config = dict(
    n_layer=11,
    d_model=256,
    n_head=3,
    rope_fraction=1.0,
    qk_norm=True,
    attn_scale=0.125,
    bias='all',
    parallel_block=False,
    init='normal',
    init_std_o=0.00665,
    weight_decay=0.017,
    decay_fraction=0.608,
    final_lr_fraction=0.0,
    train_tokens=278000000,
    steps=4242,
)
MLP neurons of a small language model. Each row is named by its layer, matrix (gate and up: input weights; down: output weights) and neuron, and shows model dimensions 16-143. Each number is 200 + 40 x the weight over its row's rms, rounded and kept within 0 to 999. A neuron's up and down rows have the sign that makes its largest values positive.
After each neuron's rows, "fires after" lists the tokens most often just before its 100 highest values on Wikipedia text that the model never trained on; "fires before" lists the tokens most often just after its 100 highest values on Wikipedia text that the model never trained on. A number after a token or word is its count.

L6.gate573,142,196,159,192,272,208,143,248,165,228,270,213,232,271,192,217,243,229,145,252,170,225,207,157,146,178,200,179,86,190,195,226,249,132,145,214,232,243,212,109,144,212,277,190,232,206,226,167,128,238,220,275,275,217,240,178,222,225,274,200,150,178,275,213,248,217,155,191,144,135,181,215,192,260,137,196,137,207,190,128,162,223,220,218,269,178,137,231,218,282,206,135,163,201,245,249,182,209,268,234,198,226,175,231,177,189,218,142,233,160,194,220,173,294,217,139,172,203,154,164,164,134,178,263,232,166,161,234
L6.up573,221,217,258,200,235,166,162,219,200,214,233,172,267,214,244,217,192,179,199,210,215,182,163,200,207,139,144,251,226,161,265,162,194,187,240,204,172,233,217,188,169,248,206,155,133,194,197,277,175,145,205,136,300,211,165,201,215,270,221,234,260,242,212,221,179,243,171,197,311,238,181,198,186,295,158,252,190,213,127,184,203,255,210,173,107,194,175,211,209,167,293,264,184,249,191,204,165,232,271,182,202,243,156,253,168,214,261,179,263,146,160,210,266,204,222,180,188,212,165,213,210,208,185,275,194,258,203,200
L6.down573,156,214,154,235,213,256,189,145,189,167,212,178,181,247,149,180,162,219,196,257,207,188,190,155,169,183,213,236,252,168,143,198,237,108,157,152,183,277,218,172,104,218,242,238,170,249,155,188,170,208,224,159,227,148,191,195,207,217,262,196,227,219,206,170,185,261,223,135,290,105,214,199,209,190,176,197,183,175,200,112,233,219,235,213,163,192,218,196,245,212,245,183,156,189,212,143,229,329,176,232,194,162,117,183,206,189,185,223,282,232,142,114,305,272,193,267,187,193,128,183,240,185,155,137,266,245,112,152
fires after: " |" 62, " |  |" 15, " |  |  |" 11, "otes |" 4
fires before: "|" 32, "| " 26, "|---|---|---|---" 10, "| S" 10, "|---|---|---|---|---|" 5

L2.gate568,213,254,187,201,206,207,178,179,230,178,175,246,164,206,197,220,279,209,123,211,216,190,245,252,182,202,135,120,206,318,201,246,227,216,152,197,199,117,227,194,164,178,211,304,210,224,240,135,161,175,199,144,179,154,174,179,206,162,207,166,210,256,298,251,150,198,179,148,257,143,203,264,180,242,173,206,145,157,210,243,149,197,202,256,150,196,154,169,200,272,237,113,163,132,157,169,213,215,185,155,163,276,279,219,254,230,220,173,270,190,212,193,164,201,234,183,166,182,215,181,251,147,207,181,118,154,145,211
L2.up568,241,267,149,163,270,176,143,192,192,193,165,209,133,181,162,221,153,225,222,173,146,172,217,132,171,158,205,173,159,245,269,150,217,254,153,229,219,197,211,320,162,208,149,263,202,162,185,207,169,201,169,220,195,187,164,171,183,188,143,235,206,218,193,182,144,178,204,244,255,257,206,124,183,248,190,204,269,120,264,207,189,221,209,242,192,190,195,242,208,176,150,190,196,236,235,189,263,259,179,233,116,256,278,226,205,208,170,132,176,255,195,189,156,157,205,273,219,208,229,140,224,223,154,238,190,233,192,208
L2.down568,161,185,215,171,203,147,184,222,196,204,188,216,160,188,182,169,137,229,157,247,188,151,141,243,89,158,184,162,188,248,187,162,172,234,190,158,198,201,134,156,165,192,219,149,206,148,211,221,170,239,195,187,207,229,89,173,197,176,226,155,159,145,237,196,262,254,109,321,166,189,170,243,217,209,213,170,177,176,204,195,209,188,209,144,249,178,131,294,240,207,194,219,275,169,175,229,247,181,286,219,210,190,84,164,187,138,306,231,232,241,161,222,179,233,153,206,186,138,296,211,207,228,174,183,199,168,137,254
fires after: " |" 46, ":" 15, ")" 11, ") |" 8, ");" 4, " |  |" 4
fires before: "| " 48, "-" 10, "|" 8

L8.gate44,209,198,208,222,212,168,180,131,276,213,192,239,201,193,209,193,211,263,191,235,153,109,163,131,213,159,206,229,175,162,224,267,173,153,218,189,214,198,195,213,198,149,167,201,202,222,212,221,156,213,231,208,236,228,269,163,165,227,209,231,153,247,226,221,180,211,153,208,191,101,223,269,240,250,231,221,201,207,140,187,264,127,245,199,204,179,138,167,182,191,182,204,170,213,157,240,198,118,200,133,216,219,158,139,205,209,164,247,174,140,96,180,197,159,208,301,258,160,182,192,197,187,194,153,203,181,192,223
L8.up44,239,181,254,161,191,240,144,259,199,231,193,256,244,225,203,224,204,159,143,278,195,133,192,204,219,154,222,206,160,167,202,190,208,117,214,195,182,250,173,225,193,279,231,205,182,136,230,294,209,255,292,87,218,205,117,154,218,180,201,227,210,104,249,224,171,258,228,234,171,142,200,187,235,115,151,231,145,242,211,184,203,189,213,296,236,194,222,151,206,273,186,224,224,179,161,197,169,256,162,215,224,172,187,154,209,235,227,211,232,222,211,169,209,134,167,243,222,112,195,245,209,188,225,180,249,191,219,179
L8.down44,196,236,185,197,284,190,184,174,227,234,278,182,186,203,274,162,272,215,214,102,161,217,209,242,114,249,195,198,208,237,181,253,226,216,233,222,160,221,185,199,200,142,260,274,220,187,165,177,226,230,234,274,262,222,189,262,135,183,186,213,169,186,184,177,158,226,133,229,240,124,202,315,200,196,258,189,186,158,189,223,250,132,198,187,248,229,278,194,231,181,248,170,163,233,143,188,236,215,267,147,151,230,255,138,184,177,202,137,213,195,189,216,177,229,181,222,188,213,286,164,193,219,172,192,240,181,197,161
fires after: "0" 22, "3" 10, " |" 8, "2" 6, "1" 6, " |  |" 5
fires before: "1" 13, "\n" 11, "2" 8, "0" 8, "3" 7, "|  |" 7

L6.gate659,241,189,178,91,219,229,204,177,270,252,183,228,169,181,161,229,133,168,199,194,151,177,198,239,180,210,169,208,183,280,243,208,198,220,120,210,246,113,159,206,106,178,155,215,213,221,190,165,209,166,207,138,199,259,187,197,194,198,149,181,114,226,218,190,143,248,241,131,286,219,215,242,141,188,234,199,185,167,207,212,196,274,173,204,145,232,197,175,163,214,242,197,150,153,210,224,198,148,177,143,193,195,297,169,203,209,127,210,250,184,160,252,244,149,227,120,236,182,248,179,252,184,214,223,188,207,256,207
L6.up659,230,234,158,139,166,236,143,180,173,263,213,198,130,189,159,128,245,139,205,228,191,217,185,176,213,202,179,157,193,305,216,218,221,107,176,189,188,166,168,231,171,186,177,219,246,153,201,259,238,207,187,176,201,225,312,155,236,176,186,260,160,135,165,114,263,288,191,165,193,220,250,213,289,159,178,210,203,177,242,197,254,180,209,183,261,200,207,130,262,173,227,230,176,198,281,239,206,204,186,154,180,207,267,165,217,192,149,185,207,224,202,224,227,201,224,243,245,116,247,197,197,161,251,233,186,176,173,237
L6.down659,155,264,175,217,193,209,202,228,156,280,206,213,168,128,185,192,180,208,207,227,172,184,169,240,241,211,161,233,261,233,241,198,163,192,190,221,165,225,135,240,245,221,221,224,239,210,288,183,134,202,210,229,247,239,175,148,173,223,144,208,259,210,239,131,236,168,209,181,153,165,121,151,125,142,180,192,273,155,237,234,175,204,178,178,178,211,155,211,270,215,211,185,185,221,220,222,179,199,222,112,207,217,281,204,215,169,144,201,203,225,110,213,262,132,151,140,226,183,259,231,250,194,245,147,161,149,131,183
fires after: " | " 59, " (" 6, "; " 6, " | −" 5, " " 4, " |  |  | " 4
fires before: "." 23, " | " 13, "–" 10, "," 6, "; " 6

L3.gate363,196,252,228,215,186,151,253,196,183,212,263,114,224,231,144,204,156,237,198,248,190,192,152,228,181,261,220,225,194,206,184,222,157,208,179,184,188,193,239,264,246,255,197,142,216,178,190,250,74,222,249,173,224,151,220,183,207,211,233,181,187,237,222,224,269,191,202,255,240,256,123,264,174,206,247,311,185,194,166,219,178,180,219,238,138,149,205,207,199,235,163,208,254,183,142,212,155,198,299,206,288,194,176,213,234,185,220,184,180,165,117,132,186,231,222,180,231,231,137,246,122,230,184,230,171,108,243,182
L3.up363,112,265,277,241,176,190,235,180,271,177,201,199,266,145,227,193,283,140,232,172,223,143,226,226,136,247,181,257,215,169,212,223,167,192,209,181,252,238,166,246,243,202,157,146,232,126,235,249,200,224,208,175,209,93,202,146,156,243,268,154,248,200,189,249,201,192,212,167,130,186,178,265,203,205,209,242,203,191,207,139,181,187,237,240,161,226,202,189,136,217,212,268,241,161,164,221,186,223,256,211,188,254,169,237,217,209,269,202,182,223,149,162,218,208,184,132,239,202,209,213,217,235,272,186,142,198,203,212
L3.down363,238,201,217,251,197,187,211,221,189,211,148,190,274,204,232,236,182,230,227,287,142,189,248,138,167,206,202,155,245,148,158,174,215,187,196,128,190,235,193,227,232,204,177,153,191,209,178,209,173,174,224,312,289,234,150,213,259,158,273,173,187,176,200,173,186,212,179,203,219,225,204,283,193,241,184,191,191,155,178,222,202,194,226,205,212,199,234,220,233,264,174,144,171,296,230,178,154,196,251,199,214,179,142,226,171,171,231,249,176,235,157,90,206,220,204,238,240,253,105,226,156,180,135,225,166,205,217,204
fires after: " |" 35, "% |" 9, "|---|---|---|---|---|---|" 8, "i" 5, " % |" 4, " —" 4
fires before: "| " 18, "|---|---|---|---|---|---|" 11, "|  |" 11, "|" 7, "\"" 7, "|---|---|---|---" 6

L8.gate276,189,184,200,219,155,155,193,119,219,192,193,216,131,174,190,221,217,208,167,227,186,164,237,230,161,252,236,223,204,244,237,197,185,179,206,200,184,206,264,202,155,171,166,157,219,244,179,238,152,174,247,254,280,163,234,204,239,190,192,174,258,202,245,184,217,271,205,161,188,176,280,261,192,254,246,168,215,207,266,175,291,167,189,165,184,178,144,164,258,241,167,168,193,135,223,168,170,269,244,270,268,225,237,167,197,254,196,176,171,173,125,212,254,228,201,276,180,170,211,189,168,181,227,197,162,133,148,236
L8.up276,268,203,204,203,212,183,196,207,161,202,234,238,172,248,222,272,223,177,234,251,220,164,162,218,137,230,128,225,124,224,174,237,173,163,141,186,185,208,209,210,162,226,161,279,158,222,178,175,225,156,237,148,277,235,239,129,259,210,194,157,256,225,250,145,219,207,248,141,191,167,216,219,149,254,132,173,188,168,146,269,216,161,223,255,157,176,179,121,200,227,238,217,226,198,212,159,157,280,176,200,236,256,245,217,185,181,123,138,204,136,95,165,206,90,236,167,215,145,183,250,250,167,216,228,227,192,195,197
L8.down276,155,234,159,220,239,248,233,202,166,262,206,187,190,168,189,187,226,227,189,198,240,233,235,230,177,198,279,124,221,192,262,251,202,215,145,112,219,180,191,240,224,252,227,154,174,246,175,175,153,223,226,270,251,140,228,185,179,262,197,234,185,197,190,213,224,144,187,226,179,217,217,177,260,200,155,212,75,176,143,189,237,211,194,140,191,241,202,177,282,157,206,183,255,190,164,225,246,253,269,259,161,215,189,206,128,158,203,218,232,243,131,242,277,228,180,189,161,189,206,248,187,145,155,169,215,170,142,244
fires after: " |" 45, " |  |  |" 15, " |  |" 9, " " 5
fires before: "|  |" 27, "|" 19, "| " 6, "| M" 4

L2.gate83,256,139,216,230,132,177,228,228,212,215,195,212,246,150,174,219,171,190,212,222,200,271,201,196,241,253,180,134,261,182,183,198,222,290,164,190,187,76,168,204,186,266,218,214,278,175,122,154,199,282,177,167,149,223,147,176,172,243,231,267,221,207,254,239,125,242,204,168,215,226,158,216,259,198,167,201,183,189,161,233,265,193,176,235,233,159,226,210,161,176,166,189,213,244,182,216,202,256,234,137,162,213,263,159,198,202,212,189,317,156,303,230,154,157,236,128,218,272,190,222,223,212,182,181,227,262,238,190
L2.up83,217,245,143,173,256,194,190,201,193,208,161,132,150,217,161,189,168,210,173,189,246,281,155,267,181,160,202,213,213,264,189,202,142,174,261,237,178,210,221,216,181,253,196,228,155,199,193,213,160,208,235,231,186,148,288,216,234,236,248,240,167,198,161,213,183,138,168,197,155,156,182,258,241,155,257,260,227,143,198,180,226,176,193,242,187,188,145,209,190,235,136,167,109,237,181,271,288,140,280,159,256,186,201,227,255,142,179,174,237,222,195,213,153,226,191,157,185,201,216,200,255,185,255,223,139,248,224,208
L2.down83,207,166,156,261,269,222,183,139,195,194,161,203,271,199,172,121,153,158,269,157,210,201,202,257,268,250,172,274,226,169,236,224,175,140,246,207,105,197,205,174,181,236,206,206,154,217,171,177,269,227,199,167,280,226,230,181,193,255,157,152,173,204,174,216,202,165,277,267,282,198,159,232,255,166,151,186,197,195,177,178,177,131,287,179,206,200,225,174,247,178,208,236,165,136,297,187,166,188,222,210,169,217,274,199,164,170,224,166,209,207,234,149,195,262,228,232,215,158,234,185,173,234,129,228,144,227,218,184
fires after: "–" 67, " in" 11, "In" 10, " In" 5
fires before: "2" 17, " | A" 14, "1" 10, " season" 9, " -" 9

L3.gate111,217,268,133,156,205,203,136,206,142,162,192,144,238,238,208,195,220,175,174,203,214,154,219,262,161,234,233,178,218,179,169,162,203,244,233,166,206,210,218,236,207,136,67,254,141,203,204,223,167,169,233,151,193,180,245,183,163,246,149,282,215,131,214,239,202,92,185,204,258,168,218,193,187,190,113,205,179,221,171,163,157,278,195,247,222,188,211,188,169,206,302,214,219,248,243,220,227,277,159,212,220,219,252,170,231,220,173,150,210,216,231,204,217,123,216,208,253,211,226,193,206,160,190,252,217,181,226,175
L3.up111,240,207,196,255,174,239,149,184,207,156,197,203,180,144,207,173,263,232,249,163,174,252,169,163,179,103,293,241,219,231,195,193,173,245,182,188,166,246,216,255,222,191,132,253,138,233,155,169,214,176,217,210,228,264,229,167,155,239,153,201,264,198,225,211,178,161,212,218,229,189,167,194,222,136,183,152,136,229,218,190,212,220,272,194,220,264,217,153,203,224,230,191,195,305,207,192,196,168,250,174,197,171,239,238,175,199,178,159,151,187,180,149,203,168,229,219,132,195,180,207,214,205,254,255,160,245,184,215
L3.down111,243,191,222,206,233,170,293,241,152,164,253,101,175,184,231,128,156,204,172,234,188,148,212,219,195,263,162,145,151,232,253,133,173,138,188,252,222,191,196,168,217,176,183,189,233,235,224,123,173,257,170,201,168,127,186,138,176,226,225,219,211,156,174,147,151,143,162,202,213,191,192,192,151,322,178,213,226,227,211,214,113,199,177,257,144,177,222,219,128,204,211,189,218,166,267,195,233,192,198,181,210,191,271,197,131,145,187,229,277,188,197,235,165,203,261,223,180,205,245,274,233,223,196,281,86,182,207,252
fires after: " | " 42, " trans" 11, "ip" 8, " | –" 5
fires before: " | " 32, "–" 8, " |" 7, "om" 6, "." 5

L3.gate152,166,171,230,214,180,162,226,240,231,208,170,224,224,271,170,205,181,163,179,238,234,276,156,237,230,209,152,210,261,179,217,201,158,148,213,188,248,205,160,218,177,209,176,183,203,203,126,230,237,219,176,195,201,205,237,209,216,291,218,149,211,269,221,146,132,212,179,207,236,215,167,152,226,264,180,133,148,189,224,234,148,197,253,162,161,139,221,218,232,211,264,188,213,291,212,233,166,219,174,269,287,200,236,193,151,159,161,233,181,134,218,176,184,168,203,225,212,222,220,259,185,204,93,211,229,231,163,229
L3.up152,196,171,286,190,191,131,202,176,161,166,116,136,192,211,215,94,167,235,182,181,182,184,187,291,196,167,162,190,223,115,206,164,157,201,238,198,210,204,173,175,158,274,183,209,148,268,180,287,219,235,204,207,207,235,211,224,152,243,181,207,190,132,269,182,188,189,225,231,193,149,221,280,189,205,236,206,138,157,220,174,169,205,152,255,184,185,214,247,165,212,214,255,204,205,204,213,253,176,243,158,153,180,215,213,184,216,151,184,229,173,168,233,188,177,189,133,159,231,202,196,169,197,258,168,140,195,208,199
L3.down152,267,239,208,238,145,200,240,176,218,124,154,224,203,249,198,256,128,237,122,163,198,199,228,272,229,160,224,207,269,205,252,224,229,303,190,223,210,163,255,259,206,256,184,181,209,160,117,217,220,228,189,229,210,226,207,178,71,177,157,218,186,266,258,193,236,219,225,150,109,198,204,212,194,250,144,267,200,208,191,253,169,168,200,182,191,191,242,241,232,255,231,152,231,236,176,216,244,204,250,183,161,177,201,198,215,204,140,140,165,189,226,200,229,196,208,146,205,178,217,185,207,265,215,275,253,224,189,289
fires after: " in" 16, "In" 15, " In" 9, "1" 7, "8" 5, "25" 5
fires before: "2" 60, "1" 40

L2.gate37,188,211,169,132,210,154,213,206,203,152,232,199,148,172,187,170,244,170,188,131,129,184,242,189,168,223,190,193,216,225,245,316,237,182,187,215,170,228,185,238,151,167,191,199,162,251,164,237,190,225,180,198,162,206,218,241,200,165,187,250,217,149,258,153,236,184,213,221,243,190,162,173,191,232,116,248,211,266,275,250,207,142,273,203,227,159,234,204,226,193,184,186,144,156,197,219,201,256,178,168,173,224,188,183,231,131,217,174,187,154,187,183,217,230,242,144,269,210,241,196,147,166,211,200,199,172,135,178
L2.up37,220,196,218,167,171,207,158,193,166,226,231,170,204,142,199,137,189,286,180,230,194,176,208,158,117,157,285,160,177,229,200,173,185,193,145,150,255,153,224,174,165,231,198,176,228,239,198,215,149,147,122,227,181,274,201,258,112,214,130,133,179,213,169,165,181,207,182,221,210,217,238,249,200,224,167,223,186,125,89,233,205,167,223,276,182,244,220,258,235,189,202,97,258,133,199,208,273,183,383,185,209,200,212,220,179,233,210,169,175,171,182,224,213,218,170,185,126,258,179,237,266,160,191,223,167,158,206,234
L2.down37,116,216,203,252,266,176,209,241,180,209,237,129,221,267,243,206,201,219,164,219,269,170,223,252,115,172,182,200,289,220,206,169,175,147,142,192,260,185,263,164,151,192,200,188,214,146,150,185,213,217,161,201,219,159,188,167,151,196,216,202,200,224,325,171,212,135,192,249,212,183,136,239,239,211,202,186,202,148,238,217,225,166,229,282,241,195,160,157,154,175,201,191,269,276,246,169,226,232,268,133,226,218,194,294,188,146,223,168,203,219,201,165,162,207,208,200,197,162,267,203,216,174,161,209,227,173,117,316
fires after: " |" 54, " |  |" 26, "." 7, " |  |  |" 5
fires before: "|" 30, "| " 29, "|  |" 5

L3.gate515,239,177,147,243,237,143,173,134,145,192,113,214,201,159,234,204,200,134,176,112,225,159,165,242,226,130,156,185,242,231,188,212,188,228,205,194,137,237,249,216,222,141,197,226,220,177,247,256,232,194,211,134,202,215,191,188,229,203,173,251,192,168,242,232,172,206,213,204,217,179,198,186,250,220,210,221,237,165,152,166,254,247,192,223,217,237,275,256,192,119,196,188,224,189,250,174,207,216,170,136,176,262,247,191,141,149,165,115,170,191,227,224,191,163,213,262,211,134,133,254,148,255,233,182,207,183,213,280
L3.up515,246,202,140,249,270,179,179,215,191,153,226,133,174,211,255,230,219,160,178,218,195,180,229,102,174,161,130,170,221,251,208,225,194,277,218,202,261,188,136,190,208,142,203,241,205,145,185,194,180,189,219,150,199,255,260,258,258,244,202,176,223,208,228,156,219,219,131,191,241,189,194,229,227,229,162,220,283,209,228,122,216,148,219,205,240,219,191,185,175,140,216,191,154,179,214,184,266,166,175,190,239,305,214,253,89,215,211,110,149,174,110,175,170,175,171,235,185,153,179,209,203,257,194,282,215,149,141,266
L3.down515,202,205,176,222,188,190,165,246,218,209,201,156,221,249,293,177,262,218,240,220,181,207,221,191,211,172,172,177,206,271,220,186,173,245,184,199,179,143,267,186,184,202,157,249,191,200,190,188,270,185,261,200,188,243,214,274,172,173,227,222,170,246,146,218,164,189,192,271,243,207,150,328,168,155,214,124,187,152,155,172,226,187,203,200,222,258,294,242,212,106,204,182,241,200,189,195,170,184,248,222,188,174,255,189,190,145,180,206,171,236,208,150,181,221,207,244,249,136,212,224,218,206,177,169,256,159,239,221
fires after: " |" 25, "." 14, " |  |" 11, ")" 10
fires before: "===" 26, "==" 17, "=" 8, "The" 4, "C" 4

L6.gate524,111,168,163,243,187,183,236,156,230,178,203,187,271,217,266,176,236,261,188,264,211,180,221,258,196,270,218,250,126,128,199,180,175,218,270,195,239,178,185,217,163,193,137,213,226,202,196,201,203,213,149,156,227,168,264,189,212,166,264,204,170,210,238,238,226,108,125,194,219,190,182,159,271,198,212,180,189,179,209,214,163,192,248,189,214,170,180,223,265,206,122,152,197,164,239,245,183,207,223,191,250,191,256,158,219,185,246,209,203,220,159,195,174,198,123,110,183,134,206,196,223,249,191,284,242,232,173,263
L6.up524,143,213,150,229,209,104,120,335,155,159,129,214,279,189,254,156,196,237,221,227,177,207,243,136,283,164,250,229,221,226,191,147,243,185,188,222,153,187,166,215,228,119,187,172,192,242,240,322,172,142,235,118,231,245,230,175,229,230,254,147,143,196,205,196,194,188,187,228,228,182,180,211,215,175,192,176,197,176,218,173,271,165,242,190,187,226,152,220,208,176,186,219,239,193,211,212,219,148,233,204,256,204,150,212,252,163,136,184,206,151,167,160,156,293,163,219,218,196,301,229,170,163,138,198,154,236,226,219
L6.down524,137,173,183,259,180,203,164,231,243,181,181,183,222,153,255,205,185,187,157,171,201,218,194,183,210,250,139,206,258,172,196,241,239,192,230,206,293,222,270,188,225,167,180,163,182,179,184,230,259,226,193,198,129,255,162,158,221,196,207,127,212,202,182,207,144,174,145,139,230,212,246,170,226,209,157,224,120,115,134,149,156,175,199,205,183,240,243,147,189,219,163,170,208,185,185,226,203,198,242,247,206,205,192,197,269,129,175,169,203,207,197,199,244,221,219,208,284,147,228,200,166,272,261,230,242,109,205,229
fires after: "." 40, " ==" 12, "==" 10, "===" 9, " ===" 4, "==History==" 4
fires before: "The" 12, "===" 11, "==" 9, "A" 7, "In " 6, "In" 5

L2.gate383,159,172,176,197,224,216,245,210,123,197,174,200,174,243,269,168,211,131,179,220,253,136,211,169,109,238,233,190,228,212,242,149,203,146,203,220,134,219,211,205,180,195,185,214,148,142,197,230,146,126,130,221,251,278,217,161,184,137,226,215,222,218,263,229,192,191,211,190,201,214,273,197,155,249,129,189,228,140,178,187,187,137,212,208,179,277,141,197,213,185,245,223,198,217,266,279,143,147,233,223,261,230,251,201,253,226,203,157,166,179,170,236,254,193,217,175,262,207,219,206,168,173,263,204,130,200,155,228
L2.up383,251,243,243,141,281,169,223,192,214,189,217,305,163,245,282,172,242,182,224,141,165,242,196,175,103,268,198,163,210,227,271,200,179,92,153,179,142,124,251,232,210,222,218,213,166,174,206,224,212,194,142,190,150,168,202,163,216,185,216,234,236,149,262,151,223,250,225,206,176,226,169,197,237,237,209,137,220,170,267,190,185,221,213,167,202,174,237,128,161,235,211,174,129,243,234,139,240,149,206,181,251,164,231,147,244,212,117,117,87,173,186,266,185,201,205,152,231,184,218,236,196,192,261,199,190,185,199,235
L2.down383,268,129,189,212,243,164,214,221,234,186,195,171,187,219,220,199,193,218,188,246,187,125,256,206,112,236,205,230,209,189,203,225,142,218,180,183,232,275,190,196,251,180,235,161,185,176,156,248,198,219,233,242,266,224,168,209,262,171,233,200,214,218,255,114,270,173,210,273,236,122,211,316,153,209,225,237,177,217,153,158,238,106,196,203,192,240,138,251,159,141,164,214,239,202,224,194,199,146,176,140,182,220,184,108,253,118,204,200,276,214,187,234,209,204,157,186,174,188,259,253,209,179,211,241,284,151,130,251
fires after: " |" 55, " |  |  |" 27, " |  |" 11, ") |" 4
fires before: "| " 49, "|" 23

L2.gate57,187,218,253,196,217,184,263,259,182,179,217,222,211,152,137,204,203,249,135,158,167,150,217,187,182,207,203,218,169,125,200,235,195,215,170,144,207,160,149,139,149,222,195,210,180,239,210,94,192,253,204,228,219,260,222,219,141,193,195,228,168,156,207,231,172,191,146,226,190,227,227,187,196,198,135,203,182,227,156,215,239,264,188,148,241,174,204,203,252,158,138,98,174,238,196,219,207,183,258,184,243,278,186,258,223,279,220,143,165,98,219,194,218,203,177,259,205,158,204,228,217,159,172,240,196,168,252,224
L2.up57,134,199,207,206,226,188,184,235,169,194,243,152,180,171,137,178,234,215,204,229,241,149,222,163,182,225,233,236,153,194,279,273,185,192,191,186,180,161,207,203,160,119,268,220,205,213,151,193,226,172,166,234,208,183,251,208,269,193,201,176,211,162,226,215,170,209,240,191,277,174,255,214,125,187,183,209,240,264,144,180,161,171,217,166,177,169,153,198,298,197,204,159,226,185,221,150,198,194,219,163,161,222,165,166,183,215,226,193,262,162,197,184,181,227,203,246,288,190,143,101,205,174,177,254,152,152,229,203
L2.down57,169,224,138,170,245,148,220,199,140,227,225,142,205,215,214,280,197,224,217,279,210,155,152,248,233,188,202,209,223,296,181,176,89,139,243,207,250,225,167,167,214,176,238,214,179,155,144,185,228,202,200,253,221,180,212,233,101,267,227,193,229,221,278,126,201,224,155,192,199,189,311,220,230,226,139,101,172,223,228,157,198,164,197,188,263,228,169,227,207,207,190,159,180,197,180,181,228,219,208,179,192,187,177,207,188,179,190,217,166,199,201,170,190,226,193,226,177,235,155,172,202,156,174,144,178,238,175,262
fires after: " |" 50, " |  |" 14, " st" 5, " |  |  |" 4, " sc" 4
fires before: "| " 27, "|" 18, "|  |" 10

L2.gate660,164,218,202,159,181,232,262,200,251,116,195,215,308,111,232,296,198,241,201,170,200,203,159,204,163,209,216,143,195,196,238,278,163,141,97,227,219,202,217,202,207,186,196,236,236,173,228,176,210,250,208,198,208,187,198,201,180,274,235,167,119,228,174,209,216,197,223,163,232,208,241,306,183,162,210,213,220,202,153,242,189,190,209,209,252,196,180,179,231,210,195,168,166,234,186,190,174,181,186,166,249,185,138,209,214,240,309,233,124,239,245,206,175,281,206,171,229,158,176,201,208,233,243,158,177,203,219,144
L2.up660,214,141,211,218,152,214,183,176,172,155,196,185,235,120,256,215,209,217,201,225,214,178,186,125,211,202,243,183,205,197,218,256,198,152,183,201,175,200,231,208,183,209,233,228,205,202,178,194,186,253,219,167,94,190,238,229,212,288,164,178,198,155,152,184,163,164,184,175,259,171,190,240,162,195,188,204,284,173,128,182,232,150,195,167,245,169,234,194,205,199,158,137,210,142,99,162,153,238,194,251,127,198,172,200,169,214,171,185,171,166,257,259,169,262,166,240,224,178,153,179,142,170,223,187,210,149,263,226
L2.down660,227,242,165,231,143,256,201,247,141,163,124,182,269,211,339,286,168,190,149,188,205,159,186,186,188,158,339,235,166,272,242,204,210,151,185,255,182,281,217,249,182,222,246,213,290,210,175,160,255,213,172,186,203,127,186,165,202,198,208,216,219,188,127,145,221,176,153,221,203,158,171,277,193,176,187,290,168,184,170,223,186,180,184,210,210,116,207,170,196,219,204,220,201,194,167,180,104,164,152,180,147,198,183,230,176,229,179,163,270,179,196,218,203,213,173,123,164,152,205,191,197,204,270,186,239,251,196,185
fires after: "1" 15, "4" 13, "3" 9, "2" 9, "5" 6
fires before: "\n" 52, "\n\n" 11, " Total" 6

L3.gate602,236,160,236,221,208,223,194,223,210,241,140,248,159,148,175,183,127,170,237,227,204,288,153,199,142,159,188,179,171,199,174,231,164,201,208,161,192,176,158,206,140,166,233,168,251,261,280,201,229,181,201,242,172,224,229,181,161,97,218,252,189,146,214,258,239,204,191,271,155,184,174,202,167,175,165,249,201,230,151,136,200,209,207,272,271,257,224,186,238,188,191,196,187,216,212,235,186,184,205,91,242,206,184,169,202,209,165,227,202,185,201,250,175,216,226,135,180,222,198,300,205,214,212,216,169,212,222,181
L3.up602,200,272,234,213,257,242,246,196,272,248,105,119,169,238,197,144,172,175,217,196,177,221,92,192,217,218,223,226,249,188,177,272,223,230,255,138,227,193,284,185,204,207,176,173,147,220,235,184,207,212,161,160,173,177,135,174,159,179,213,255,215,156,140,259,141,209,82,219,185,154,177,102,176,207,157,197,214,208,235,238,226,187,250,259,205,213,140,147,118,211,185,123,300,189,218,128,203,156,205,236,178,195,197,232,230,151,152,166,269,243,197,163,274,185,198,191,205,199,275,236,290,173,174,219,223,183,203,241
L3.down602,217,146,129,220,130,181,167,261,203,160,235,200,216,225,231,195,92,262,153,277,211,215,205,212,202,186,227,223,168,247,185,268,154,75,238,204,269,267,168,243,287,168,221,212,147,183,149,148,193,243,114,233,218,158,237,203,201,234,220,148,248,280,189,217,169,187,208,147,202,215,148,225,271,249,203,187,185,180,242,271,183,196,234,193,233,238,176,162,209,176,224,179,214,189,203,262,263,196,271,221,204,238,167,156,165,114,141,192,162,198,257,160,169,230,157,245,227,214,211,214,202,204,202,162,195,223,216,256
fires after: "–" 85, "n" 5, "-" 5
fires before: " | A" 15, " -" 14, " season" 11, " | J" 5, "\n" 5, "-" 5